config.toml
head_dim = 64
norm_eps = 1e-06
rope_theta = 10000.0
init_std_qkv = 0.0303
init_std_up = 0.0303
learning_rate = 0.000979
weight_decay = 0.4
lr_head = 0.00597
batch_tokens = 131072
max_seq_len = 2048
doc_mask = true
dataset = "wikipedia_en"
MLP neurons of a small language model. Each row is named by its layer, matrix (down: output weights) and neuron, and shows model dimensions 32-95. Each number is 50 + 10 x the weight over its row's rms, rounded and kept within 0 to 99.
Before each neuron's rows, "raises" lists the tokens whose logits its output raises most directly, leaving later layers aside.

raises: " him", "mb", " them", " whom", " Jean"
L9.down880:61 51 46 53 49 48 59 40 70 55 27 55 53 53 62 70 64 46 54 52 64 52 41 49 50 74 43 43 45 62 69 63 45 35 50 56 55 40 37 46 66 55 37 45 60 41 56 53 38 39 72 59 48 58 57 49 50 47 47 48 37 47 50 39

raises: "act", "art", "ure", "less", "ly"
L9.down321:42 68 41 43 55 65 59 34 55 36 62 49 41 55 68 62 51 52 46 45 53 47 53 62 57 57 37 42 65 64 57 37 57 34 40 57 53 41 56 41 65 51 51 66 44 62 58 58 46 50 62 43 43 63 59 45 44 57 48 46 51 54 51 53

raises: " following", " into", " to", " because", " from"
L9.down1731:29 43 53 50 48 60 54 62 36 61 36 48 55 45 56 33 51 59 40 37 41 47 33 56 52 38 49 46 51 44 60 47 40 49 50 70 52 37 46 77 54 55 44 46 38 34 45 50 41 54 46 51 48 38 65 53 57 55 36 39 39 57 70 48

raises: "ed", "led", "ized", "ised", "ped"
L9.down1126:41 41 49 64 44 66 45 50 42 38 59 61 58 57 67 58 66 41 61 59 46 54 32 47 69 48 46 45 52 62 43 60 55 47 72 62 50 50 39 50 46 56 63 69 61 39 37 60 55 38 68 59 62 39 60 43 63 45 59 42 42 45 58 34

raises: " 4", " 5", " 16", " 3", " 15"
L9.down302:40 70 39 41 52 51 44 35 39 48 63 85 43 47 71 37 53 51 41 39 54 43 45 42 43 47 51 43 39 57 47 56 65 63 47 41 49 37 57 49 50 38 41 41 39 51 39 42 66 80 68 56 56 50 58 51 59 52 53 48 44 30 47 48

raises: "|", "Is", "Rel", "Pro", "Japanese"
L9.down382:55 65 54 52 54 65 51 48 47 49 37 42 53 59 32 54 56 51 68 56 46 57 49 44 50 46 72 41 51 59 50 57 56 64 42 64 69 63 28 40 46 57 51 53 48 43 37 40 60 55 43 36 26 46 51 41 42 53 49 48 46 55 47 45

raises: "ee", "ie", "ey", "in", "een"
L3.down946:52 42 32 79 40 51 51 51 49 59 60 48 49 45 74 46 40 54 45 52 56 49 50 48 58 55 45 58 59 52 47 54 47 48 41 50 65 59 57 54 47 42 73 61 63 47 44 63 48 56 47 49 58 60 42 55 33 38 56 55 40 56 46 53

raises: "ç", "ci", "ment", "tor", "ur"
L9.down1639:44 48 40 50 51 66 42 48 49 36 62 40 54 53 63 58 46 72 43 49 59 39 39 51 49 59 68 46 44 49 49 62 33 32 35 59 47 49 59 41 34 56 38 39 41 70 53 45 59 33 66 42 54 51 50 48 52 49 64 60 41 61 50 52

raises: "v", "vi", "w", "vor", "va"
L9.down661:61 48 50 57 59 37 44 62 37 55 58 55 70 40 42 63 53 59 47 60 53 53 47 55 64 57 55 34 58 48 43 58 56 41 60 49 35 76 47 58 56 46 64 55 70 48 61 48 57 51 13 54 50 75 35 70 49 53 51 58 52 42 56 50

raises: "ious", "ional", " article", "rative", "otic"
L3.down2013:48 37 38 46 33 46 52 56 70 50 43 37 34 76 40 32 47 38 57 42 60 57 34 58 40 40 48 33 53 54 41 53 58 63 35 60 64 35 53 67 45 40 41 70 58 49 53 46 47 57 31 55 51 56 54 54 50 65 53 35 42 51 55 47

raises: " Poland", " Belgium", " Japan", " Romania", " Indonesia"
L9.down605:60 57 70 44 40 18 54 48 52 45 49 51 63 41 53 51 52 56 52 39 38 64 29 56 29 59 51 48 37 44 34 35 44 52 38 46 50 43 51 63 42 63 46 56 41 54 42 58 39 41 64 44 49 60 48 53 45 49 42 47 68 60 60 41

raises: " after", " for", " honor", "play", " mem"
L9.down67:49 52 46 61 65 28 33 48 40 56 53 72 57 32 52 43 56 68 36 63 45 40 55 60 54 36 59 43 64 50 54 44 22 45 59 39 61 34 57 41 38 49 64 60 49 43 29 48 57 58 44 55 63 56 66 40 63 61 60 51 50 57 53 54

raises: "fully", "ously", "ally", "ous", "ful"
L3.down160:53 52 48 68 36 65 54 74 38 58 45 40 49 44 64 51 47 49 64 33 39 71 39 56 51 46 37 39 50 48 27 43 56 41 48 54 46 51 58 56 65 48 56 69 51 47 35 49 66 47 60 54 51 52 47 50 59 35 36 48 67 45 50 45

raises: " of", "ym", "ree", "ona", "ons"
L9.down1168:48 37 59 49 53 48 44 53 62 42 40 46 68 67 47 44 47 48 53 52 59 55 59 51 56 47 55 45 50 63 35 56 47 46 51 44 48 54 33 42 42 52 47 43 47 53 41 51 58 47 47 36 55 46 28 59 54 52 47 58 55 48 55 38

raises: "mir", "rain", "board", "round", "man"
L3.down796:53 52 64 47 48 59 45 49 54 52 50 34 39 64 35 56 52 68 53 61 51 48 47 54 37 57 59 52 47 52 66 48 41 54 68 50 45 51 40 46 32 63 38 57 53 35 67 45 47 60 55 62 72 58 54 50 41 55 48 49 71 48 39 60

raises: " \"", " “", "ft", "iler", "uel"
L9.down357:64 35 71 57 52 55 47 60 76 38 56 59 37 49 52 45 55 47 62 41 62 36 58 55 42 52 59 56 57 65 56 37 51 48 50 60 44 53 38 64 55 40 49 42 49 26 67 50 59 39 36 45 59 49 49 60 50 50 28 47 32 57 51 62

raises: " versions", " version", " national", "led", " portion"
L9.down887:50 54 43 36 56 43 39 58 61 43 28 54 29 53 64 58 62 56 42 40 45 48 65 45 62 68 59 48 35 54 51 55 53 48 58 45 55 49 59 59 49 41 72 65 67 57 33 55 35 41 40 53 44 39 41 59 48 30 69 52 43 48 54 40

raises: "000", "500", "700", "200", "800"
L9.down1158:42 59 44 52 46 51 45 58 56 63 64 44 49 63 37 39 52 43 25 42 35 53 43 65 33 61 46 48 42 48 47 46 50 46 40 51 60 64 34 68 41 48 59 41 57 45 47 50 46 60 58 36 53 47 51 50 53 53 51 34 49 53 68 42

raises: "er", "ici", "ler", "imb", "st"
L9.down1963:44 47 41 47 55 37 48 59 36 46 60 54 58 66 39 42 56 48 62 58 51 44 46 50 53 63 44 49 45 51 67 43 58 51 44 56 29 68 46 56 43 37 51 09 54 71 51 50 51 57 58 47 49 32 53 55 55 56 53 29 34 55 66 23

raises: " that", " the", " she", " they", " he"
L9.down409:68 57 54 43 46 52 57 42 44 34 43 52 42 49 45 53 45 44 52 53 61 40 66 50 44 55 54 47 56 48 47 59 54 44 37 51 59 62 47 26 55 43 37 30 56 58 48 65 37 65 60 44 47 46 37 45 53 43 48 47 42 39 52 48

raises: " Const", "Cons", " cost", "nce", " fin"
L9.down257:65 61 47 32 55 60 63 44 58 42 51 46 52 43 45 46 51 48 38 40 49 51 72 38 40 51 39 52 55 60 54 49 59 35 43 42 43 37 41 43 43 53 39 50 29 42 43 44 48 41 52 47 63 56 59 57 46 58 52 47 48 62 45 46

raises: " she", " he", " they", " saw", "ivers"
L9.down741:55 42 50 62 49 46 49 36 56 56 38 49 22 53 60 71 63 53 43 55 55 45 58 56 58 42 35 47 62 43 47 46 60 53 40 44 39 60 41 37 54 48 44 45 31 57 42 62 29 57 53 61 57 43 33 50 57 46 39 46 35 52 42 64

raises: "ra", "ns", "rie", "res", "au"
L9.down1033:55 45 43 55 61 46 50 47 63 62 39 46 44 26 60 52 46 51 40 57 72 49 31 63 71 50 66 58 33 33 58 49 49 51 46 54 57 37 47 58 39 55 64 46 44 62 57 34 37 18 44 35 46 54 42 42 51 28 53 63 69 50 63 63

raises: " and", ",", " |", " (", "."
L9.down1435:56 59 38 55 51 46 33 55 44 50 45 50 60 24 37 38 45 55 81 27 59 57 42 51 46 57 48 55 46 58 62 43 47 59 59 58 51 54 42 64 37 45 39 43 62 59 43 59 48 53 64 63 56 46 52 47 48 54 45 19 62 58 66 45

raises: "iph", "ood", "ipp", "ole", "ered"
L9.down100:56 45 38 37 41 55 54 61 42 62 50 53 60 56 67 60 56 48 62 50 56 53 60 49 74 39 50 61 46 64 62 74 68 42 41 62 55 56 49 66 56 56 45 53 72 45 51 58 65 49 59 67 55 32 60 51 52 60 54 61 39 50 52 55

raises: " $", " £", "$", " 100", " 50"
L9.down1934:47 37 59 62 45 63 53 42 67 49 44 53 46 29 38 39 56 51 32 47 67 46 55 51 43 66 45 52 58 49 58 68 35 45 58 49 35 50 52 49 40 59 41 48 41 42 40 48 44 48 63 74 64 49 54 50 50 57 64 60 71 53 50 41

raises: "ub", "ione", "olog", "oa", "oli"
L9.down766:35 53 47 35 54 48 42 48 67 50 42 37 47 52 54 41 51 56 46 48 66 31 43 51 57 57 47 54 39 45 51 65 50 43 30 56 60 51 60 64 36 74 48 36 59 43 52 37 49 48 44 67 47 55 50 52 53 56 49 65 47 60 66 43

raises: "\n", "\n\n", "”", "\n ", "]"
L9.down1598:58 41 56 41 58 43 51 60 59 50 38 42 49 42 40 38 59 61 48 48 42 59 39 51 62 49 38 75 35 49 70 52 47 34 48 56 58 58 42 48 54 40 34 35 62 42 47 52 67 42 66 36 58 39 55 69 38 67 48 60 41 44 55 52

raises: " is", " are", " ends", "get", " provides"
L9.down60:40 71 43 52 54 43 53 38 63 49 39 32 30 53 59 43 60 63 44 56 42 52 52 58 53 60 47 50 30 56 57 40 35 46 54 36 33 54 38 39 65 37 39 42 48 51 59 46 29 40 45 48 51 51 57 63 43 50 59 38 64 51 45 48

raises: "ary", "aries", "olved", "aire", "iam"
L9.down1675:54 46 55 74 52 45 41 54 45 41 61 55 54 54 61 62 49 50 48 58 54 54 63 43 44 40 55 59 57 64 40 51 49 52 33 44 51 48 59 35 44 48 69 58 73 43 50 51 58 46 57 50 50 39 46 53 53 55 57 60 56 59 32 43

raises: "[", " [", "‡", " —", ":"
L9.down1501:62 57 59 55 68 48 50 37 45 54 48 32 45 48 56 29 36 49 57 39 59 39 45 62 51 41 60 34 57 57 37 52 42 51 44 59 47 52 68 23 58 53 56 60 43 51 43 64 16 61 42 50 35 53 66 64 38 68 52 45 52 53 49 49

raises: " sides", " side", " Division", " club", " match"
L9.down69:62 64 43 41 59 52 32 41 49 59 55 39 35 65 56 47 62 30 46 47 45 41 44 44 52 62 55 38 59 52 40 44 42 68 53 36 52 49 62 47 47 48 47 57 58 63 46 57 62 35 48 46 44 55 49 45 43 26 60 41 53 61 49 56

raises: "th", "thing", "y", "ry", "ity"
L9.down1258:31 33 53 55 38 51 65 46 46 44 42 48 56 57 58 69 44 42 56 45 46 43 59 48 35 44 38 57 63 48 33 57 59 56 56 26 45 40 45 47 51 50 49 86 53 63 55 51 54 47 51 40 59 54 69 38 54 51 59 39 36 43 47 39

raises: "of", "port", "pe", "oper", "rou"
L9.down1109:53 34 67 52 54 65 30 45 40 45 48 58 51 42 64 54 58 32 61 50 39 52 40 38 45 60 67 47 55 63 46 65 38 43 65 48 61 70 47 55 43 41 52 64 46 38 57 43 41 44 42 42 48 68 50 48 48 58 54 53 65 49 45 70

raises: " (", ";", ".", "\n", ")"
L9.down1635:37 68 47 34 58 56 62 65 50 48 43 59 41 50 50 58 38 66 53 42 70 54 33 70 45 58 65 55 55 54 45 45 31 58 46 49 42 60 42 53 71 35 51 42 49 48 52 59 68 46 58 48 56 47 50 66 54 55 46 49 60 60 56 44

raises: " (", "born", "\n\n", "(", "\n"
L9.down1573:57 47 33 34 56 43 52 57 42 44 57 49 49 59 63 47 41 41 64 39 49 44 54 40 40 50 54 39 41 51 37 52 49 52 37 63 57 48 39 56 68 59 40 49 53 64 32 57 71 55 68 50 52 53 38 53 53 32 59 44 36 46 50 51

raises: " 1", " 2", " 5", " 3", " 4"
L9.down1102:57 61 44 32 56 49 48 42 62 37 23 55 42 56 43 39 47 55 39 53 52 51 55 56 60 57 45 68 61 40 48 39 59 53 47 47 54 53 45 51 64 46 53 54 37 47 60 50 52 60 61 55 43 31 54 42 54 39 46 49 33 64 45 59

raises: " it", " him", " her", " the", " President"
L9.down1263:60 50 51 68 59 52 58 59 53 49 48 34 49 57 43 69 29 60 57 52 51 30 33 48 46 62 67 43 44 67 40 63 58 44 27 54 61 36 46 42 46 38 51 34 41 53 50 53 51 52 56 35 69 29 53 47 44 43 51 58 38 44 37 47

raises: "att", "ater", "ee", "ains", "uch"
L3.down824:49 45 54 46 52 37 49 48 56 37 55 50 64 40 54 55 60 59 61 49 47 66 53 40 58 62 45 36 35 34 52 65 56 30 54 43 45 57 33 41 53 53 64 42 37 38 53 42 70 45 54 42 46 37 44 54 60 46 57 63 57 35 36 41

raises: " being", " is", "gu", " was", "nder"
L9.down1551:45 40 56 39 54 61 37 38 52 40 48 45 45 49 41 52 47 35 57 43 55 46 37 50 51 48 46 55 56 50 42 61 55 65 74 48 32 62 47 47 44 44 47 45 51 50 57 66 54 54 57 49 57 49 48 37 56 43 49 41 36 71 61 56

raises: "en", "ict", "dr", "ska", "ets"
L9.down921:45 63 61 55 38 44 62 33 61 45 52 37 71 61 63 55 40 56 49 43 64 55 59 52 60 42 43 57 48 50 47 62 55 43 49 43 61 59 45 40 51 41 51 40 43 52 65 50 63 38 52 44 36 53 42 40 52 33 57 52 64 47 47 48

raises: " a", " an", " another", " A", "ence"
L9.down1427:56 59 42 56 51 61 44 41 56 55 56 52 68 59 47 54 51 58 51 61 63 57 41 60 58 45 70 61 43 65 64 54 37 39 53 34 62 36 65 56 40 58 61 47 44 57 65 60 64 50 46 50 64 52 52 39 57 73 50 56 61 68 65 63

raises: "1", "0", "500", "6", "800"
L9.down1130:46 43 46 42 56 64 52 53 43 38 48 35 43 56 32 59 51 37 28 37 51 44 48 52 58 47 58 40 47 60 58 66 59 44 38 54 55 50 54 69 53 50 37 69 55 46 45 56 48 68 57 45 45 48 43 50 56 56 45 66 44 52 53 30

raises: " that", "worth", "time", "ée", " experiment"
L9.down1459:32 69 48 63 43 45 64 39 39 49 45 65 47 59 39 57 40 29 59 45 55 55 41 59 32 59 51 43 44 23 58 47 47 38 64 79 56 59 60 50 41 50 37 37 63 43 62 56 37 62 72 58 61 39 45 44 54 33 55 39 52 44 56 54

raises: " are", " were", " have", "]", " by"
L9.down913:47 39 39 47 56 50 62 54 60 56 42 55 56 42 66 56 46 45 55 58 41 41 44 48 57 53 40 58 45 44 47 48 40 52 40 47 42 36 40 45 60 42 65 33 40 35 35 37 55 47 52 34 43 39 49 66 67 47 55 48 54 62 45 48

raises: "din", "don", "ds", "da", "de"
L9.down1574:38 53 50 55 68 48 55 43 47 58 42 58 58 57 58 47 52 58 55 50 46 59 71 45 56 32 52 40 44 50 62 60 50 37 43 37 47 51 32 44 44 26 53 49 47 40 45 48 53 54 59 41 50 55 69 48 53 55 44 64 54 58 38 46

raises: " It", " This", " They", " These", " In"
L3.down1618:79 55 44 66 47 70 49 57 45 44 44 51 52 51 36 37 27 31 60 45 49 62 67 46 59 63 39 53 41 41 42 53 46 44 32 49 61 51 25 43 48 64 43 55 48 50 62 40 61 46 45 58 56 26 59 55 45 69 49 51 39 49 43 60

raises: " \"", "bu", "Professional", " “", " '"
L9.down1133:55 41 52 56 51 70 43 47 61 23 56 42 49 68 40 63 53 60 41 46 56 40 64 29 52 46 45 42 62 44 56 47 49 48 43 51 45 56 41 64 54 31 60 34 27 48 53 55 47 46 42 41 52 58 43 73 46 50 39 66 27 60 49 51

raises: " 7", " 8", " 6", " 2", " 5"
L9.down1474:61 58 53 53 42 56 35 50 45 58 38 51 50 50 51 38 41 48 47 57 54 56 47 49 54 67 52 69 55 49 54 49 65 57 61 48 59 51 50 62 56 49 48 49 36 57 59 42 55 35 69 59 33 52 40 40 53 52 43 38 51 50 39 37

raises: "ed", "ened", "ained", "ped", "erve"
L9.down333:37 43 50 58 50 53 46 52 58 57 67 52 47 55 63 47 48 47 46 54 57 46 37 69 66 45 49 56 38 43 38 54 29 54 57 74 42 76 58 37 45 54 45 44 58 52 56 59 55 58 75 48 27 25 55 52 49 43 49 50 57 56 70 42

raises: " season", " period", "here", " year", "fra"
L9.down1189:39 55 42 51 48 51 41 42 49 52 58 29 51 63 42 62 51 59 45 55 58 47 34 49 44 51 54 63 52 44 45 57 38 41 69 50 60 55 51 65 51 61 58 20 61 50 65 46 40 35 44 53 62 25 74 58 40 44 54 54 69 55 50 54

raises: "tor", "ista", "ti", "o", "co"
L9.down602:63 53 49 54 38 57 51 36 44 25 59 50 46 39 48 54 57 63 50 65 52 55 66 62 41 56 59 53 52 37 41 62 26 47 56 39 43 69 53 47 60 55 56 65 41 53 72 55 44 64 55 57 58 61 39 34 45 54 44 44 29 42 54 40

raises: " or", "over", "eg", " least", "ust"
L9.down116:51 64 40 44 62 47 58 53 70 66 42 44 51 68 42 47 68 29 51 37 63 50 54 73 48 53 45 63 43 53 68 58 42 54 50 38 51 49 61 61 48 42 46 49 54 46 32 39 48 44 61 47 47 44 59 51 59 48 55 48 65 65 56 58

raises: "la", "att", "ass", "gen", "cs"
L3.down1714:44 59 60 47 54 19 51 51 55 31 58 35 45 52 48 41 64 53 49 50 65 61 72 56 58 50 36 59 33 45 61 43 46 32 38 30 53 54 45 46 39 40 59 49 44 50 33 54 42 57 56 76 42 34 47 51 51 61 54 74 50 26 43 55

raises: "|", "ta", "ts", "ds", "ique"
L9.down1643:55 65 46 45 65 52 49 39 48 55 63 45 54 48 53 68 67 53 57 45 53 71 34 53 63 55 52 61 44 50 43 80 24 38 53 53 57 76 34 61 64 56 48 57 51 49 64 47 70 41 48 40 27 41 52 41 59 55 34 44 37 59 64 61

raises: "our", "ial", "ew", "ld", "own"
L3.down725:45 44 45 39 44 60 49 60 58 57 80 37 45 49 74 67 49 58 48 71 39 55 55 57 49 58 54 51 50 43 40 66 46 49 45 59 44 50 53 48 56 58 53 47 52 44 42 36 61 39 54 52 52 43 49 38 44 41 39 59 57 40 28 45

raises: ",", " include", " ,", " and", " ·"
L9.down1447:38 48 47 44 58 50 60 47 36 48 52 64 51 45 62 53 43 59 44 57 40 41 41 58 41 44 46 39 55 55 49 40 56 48 47 70 48 41 50 43 60 45 35 50 35 49 35 55 60 43 56 41 57 51 31 44 45 42 43 34 42 38 62 53

raises: ".", " compared", ",", " when", ";"
L9.down1983:52 52 35 40 56 61 61 40 33 62 62 67 63 52 58 52 49 32 56 20 55 54 44 55 54 41 60 56 45 49 52 39 56 55 30 48 53 34 53 56 68 55 41 51 49 54 46 49 34 55 76 55 51 53 49 53 42 68 33 42 48 42 63 50

raises: " them", " him", " their", " his", " the"
L9.down1015:53 41 55 54 42 61 58 61 45 53 35 54 59 48 59 67 50 71 41 59 52 60 43 64 57 62 62 52 45 48 50 56 38 42 49 45 54 24 59 49 51 48 48 56 42 44 43 45 51 58 42 45 71 39 50 41 55 52 39 53 38 35 57 22

raises: " Park", "ber", "rs", "ng", "way"
L9.down1649:42 41 60 56 45 50 59 43 37 47 52 38 46 46 66 47 50 49 63 71 54 47 50 63 53 66 56 68 53 65 59 52 47 49 53 60 60 50 43 40 38 44 50 50 50 64 42 48 35 47 33 65 78 48 36 49 43 40 40 53 44 49 35 57

raises: "  ", " W", " 8th", " 6th", " NC"
L9.down587:61 46 52 57 41 69 71 70 65 30 57 41 57 52 35 60 48 55 40 57 62 39 31 40 41 70 68 57 66 36 59 52 54 59 38 46 59 81 50 40 54 64 47 53 35 40 48 46 35 41 49 41 53 53 54 58 48 51 54 54 51 57 44 49

raises: "\n", "\n\n", "\n ", " ;", " \""
L9.down3:42 41 59 51 39 50 55 45 54 48 29 30 56 41 61 33 71 49 47 56 46 44 48 48 36 54 37 48 48 41 35 58 57 39 23 45 51 47 53 44 54 28 30 54 56 35 37 60 59 58 75 48 62 38 49 44 48 57 40 49 56 61 56 39

raises: "\n", "\n\n", " |", " ;", "\n "
L9.down1589:46 38 52 41 53 50 46 45 34 47 30 45 43 60 66 38 51 55 48 56 46 50 48 40 53 42 48 42 37 44 49 38 52 54 53 58 41 44 48 37 30 48 24 46 64 52 33 33 51 55 52 49 49 53 38 46 50 60 63 40 58 50 54 47

raises: "ns", " Ministry", " were", "n", " have"
L9.down1135:42 44 41 55 54 41 39 51 76 60 47 35 49 43 58 56 41 63 48 48 38 46 59 46 41 67 71 57 49 26 61 64 51 46 61 46 47 40 44 70 60 43 55 42 55 64 50 20 56 43 42 48 50 50 49 74 47 61 48 41 61 34 51 55

raises: "y", "ate", "ship", "ies", "ys"
L9.down1615:51 51 40 41 36 59 46 54 51 50 70 26 51 50 56 47 64 68 63 47 49 49 63 52 84 52 48 53 53 48 23 45 66 61 41 45 48 52 52 42 43 43 52 57 47 50 67 45 48 49 58 54 66 59 37 63 37 70 60 51 65 48 47 39

raises: "20", "60", "77", "76", "71"
L9.down925:68 41 35 43 45 62 45 41 58 37 57 56 47 53 50 47 34 56 45 54 43 52 56 49 47 54 61 42 65 44 43 50 58 55 52 52 86 64 40 73 37 46 42 57 48 44 38 69 55 64 54 56 58 54 56 47 51 49 47 49 52 59 56 77

raises: " is", " are", " I", "ory", " there"
L9.down981:49 65 52 47 74 69 41 52 48 63 66 60 12 38 71 57 44 50 47 54 37 45 40 42 46 59 54 59 46 52 78 41 45 56 71 58 43 46 53 50 49 55 15 55 63 37 68 44 50 43 31 51 50 36 56 56 62 58 40 37 60 52 36 48

raises: "mir", "pec", "nai", "ns", "board"
L3.down909:58 36 60 48 43 34 46 40 61 47 40 41 40 73 58 44 65 44 52 41 45 66 46 55 45 56 58 49 43 46 48 55 30 51 67 34 41 47 52 52 45 41 34 51 45 38 50 53 57 50 40 40 62 69 56 55 55 69 42 50 56 61 55 57

raises: "dr", "d", "ds", "weight", "gie"
L9.down440:54 44 37 56 60 46 54 41 49 40 60 44 52 43 61 47 61 58 58 56 59 45 45 53 48 39 30 40 39 54 60 55 57 44 58 26 44 41 67 58 44 49 40 51 65 56 48 51 49 46 51 39 74 62 44 41 46 43 62 49 54 64 59 39

raises: " was", " could", " would", " is", " has"
L9.down1041:48 47 56 50 60 71 32 38 52 41 54 41 38 36 46 57 49 56 50 48 48 56 54 50 62 64 50 62 66 45 53 37 47 56 63 68 32 56 50 61 33 47 54 34 56 49 46 45 75 44 57 65 55 39 64 55 45 57 56 49 56 53 43 55

raises: "iti", "istic", "ises", "ism", "ity"
L9.down2025:44 42 44 67 40 43 55 26 64 52 52 49 62 63 46 46 41 55 39 51 41 61 47 71 56 40 64 54 36 55 44 48 32 54 55 55 47 43 55 35 39 36 48 38 49 59 57 35 37 54 44 39 67 60 52 46 47 50 51 35 47 49 50 60

raises: "ce", "gh", "cy", "ux", "u"
L9.down1375:61 47 41 51 39 60 47 49 46 47 62 42 54 28 43 58 54 53 46 68 54 48 47 66 51 51 43 51 51 51 40 58 39 55 66 54 69 61 61 52 39 66 43 45 61 37 40 37 43 16 43 62 55 48 38 29 29 54 56 53 55 61 43 33

raises: " \"", " be", " “", "\n\n", " ;"
L9.down726:61 52 49 37 60 57 61 70 43 47 45 59 52 48 39 47 50 42 48 47 47 43 48 48 49 49 55 38 64 70 44 40 71 57 47 51 33 51 44 56 57 55 63 54 48 38 50 43 65 45 47 49 49 51 42 64 58 36 51 51 37 50 53 58

raises: " sister", " brother", " older", " Preceded", "ón"
L9.down1895:36 53 61 48 45 49 34 40 53 46 48 45 45 54 52 46 32 54 47 53 59 50 62 64 43 50 32 55 50 58 50 44 30 51 40 60 64 59 55 59 44 66 53 71 38 51 44 50 58 33 38 50 48 52 36 57 57 48 48 57 55 55 61 46

raises: "\n", "\n\n", " well", " Succeeded", "|"
L9.down1292:62 46 55 40 59 47 48 40 37 40 39 47 52 38 46 57 54 56 56 54 58 53 57 49 62 52 51 56 49 29 49 62 44 52 30 55 43 57 54 65 46 65 43 36 46 34 43 47 67 48 40 45 62 44 54 75 52 50 33 44 66 82 46 30

raises: ",", ".", "]", "”", ":"
L9.down1274:36 46 56 56 60 50 53 44 36 63 61 50 74 52 60 43 42 49 59 36 21 46 42 68 55 49 56 39 49 41 39 37 49 55 60 56 40 34 54 61 47 47 42 49 68 52 68 67 35 70 61 38 41 52 56 61 40 70 52 37 43 43 45 58

raises: "born", "19", "18", "17", " position"
L9.down2016:53 45 35 43 40 46 49 44 60 50 56 42 57 49 53 39 48 53 47 56 49 52 44 57 56 61 39 35 68 40 28 71 51 50 60 62 60 60 39 44 44 79 52 64 41 46 51 57 54 57 35 52 53 62 51 62 44 63 36 34 41 45 50 70

raises: "ever", " three", " five", " two", " six"
L9.down645:49 73 65 52 40 40 48 40 53 43 50 47 33 54 43 49 48 59 57 65 53 48 42 44 45 40 41 50 52 44 42 56 49 42 46 35 51 40 49 68 48 57 53 30 50 39 38 57 57 45 63 76 52 44 58 43 47 37 42 63 51 31 56 43

raises: " the", " them", " their", " his", " her"
L9.down503:65 39 65 56 59 54 53 58 56 41 48 53 66 63 51 43 45 63 42 58 50 31 48 56 53 52 42 47 48 63 46 58 46 33 38 42 60 29 56 57 58 61 56 38 39 63 60 68 53 46 34 35 59 44 38 54 51 31 48 50 51 44 59 42

raises: " see", "ce", "t", "ture", "ath"
L9.down1946:47 40 59 39 60 53 40 53 47 45 62 67 39 50 58 37 51 49 31 49 50 63 50 61 40 73 42 39 42 56 27 57 60 46 49 44 65 40 29 54 62 48 49 29 37 49 47 49 62 46 52 67 37 46 47 31 50 34 55 47 54 37 35 36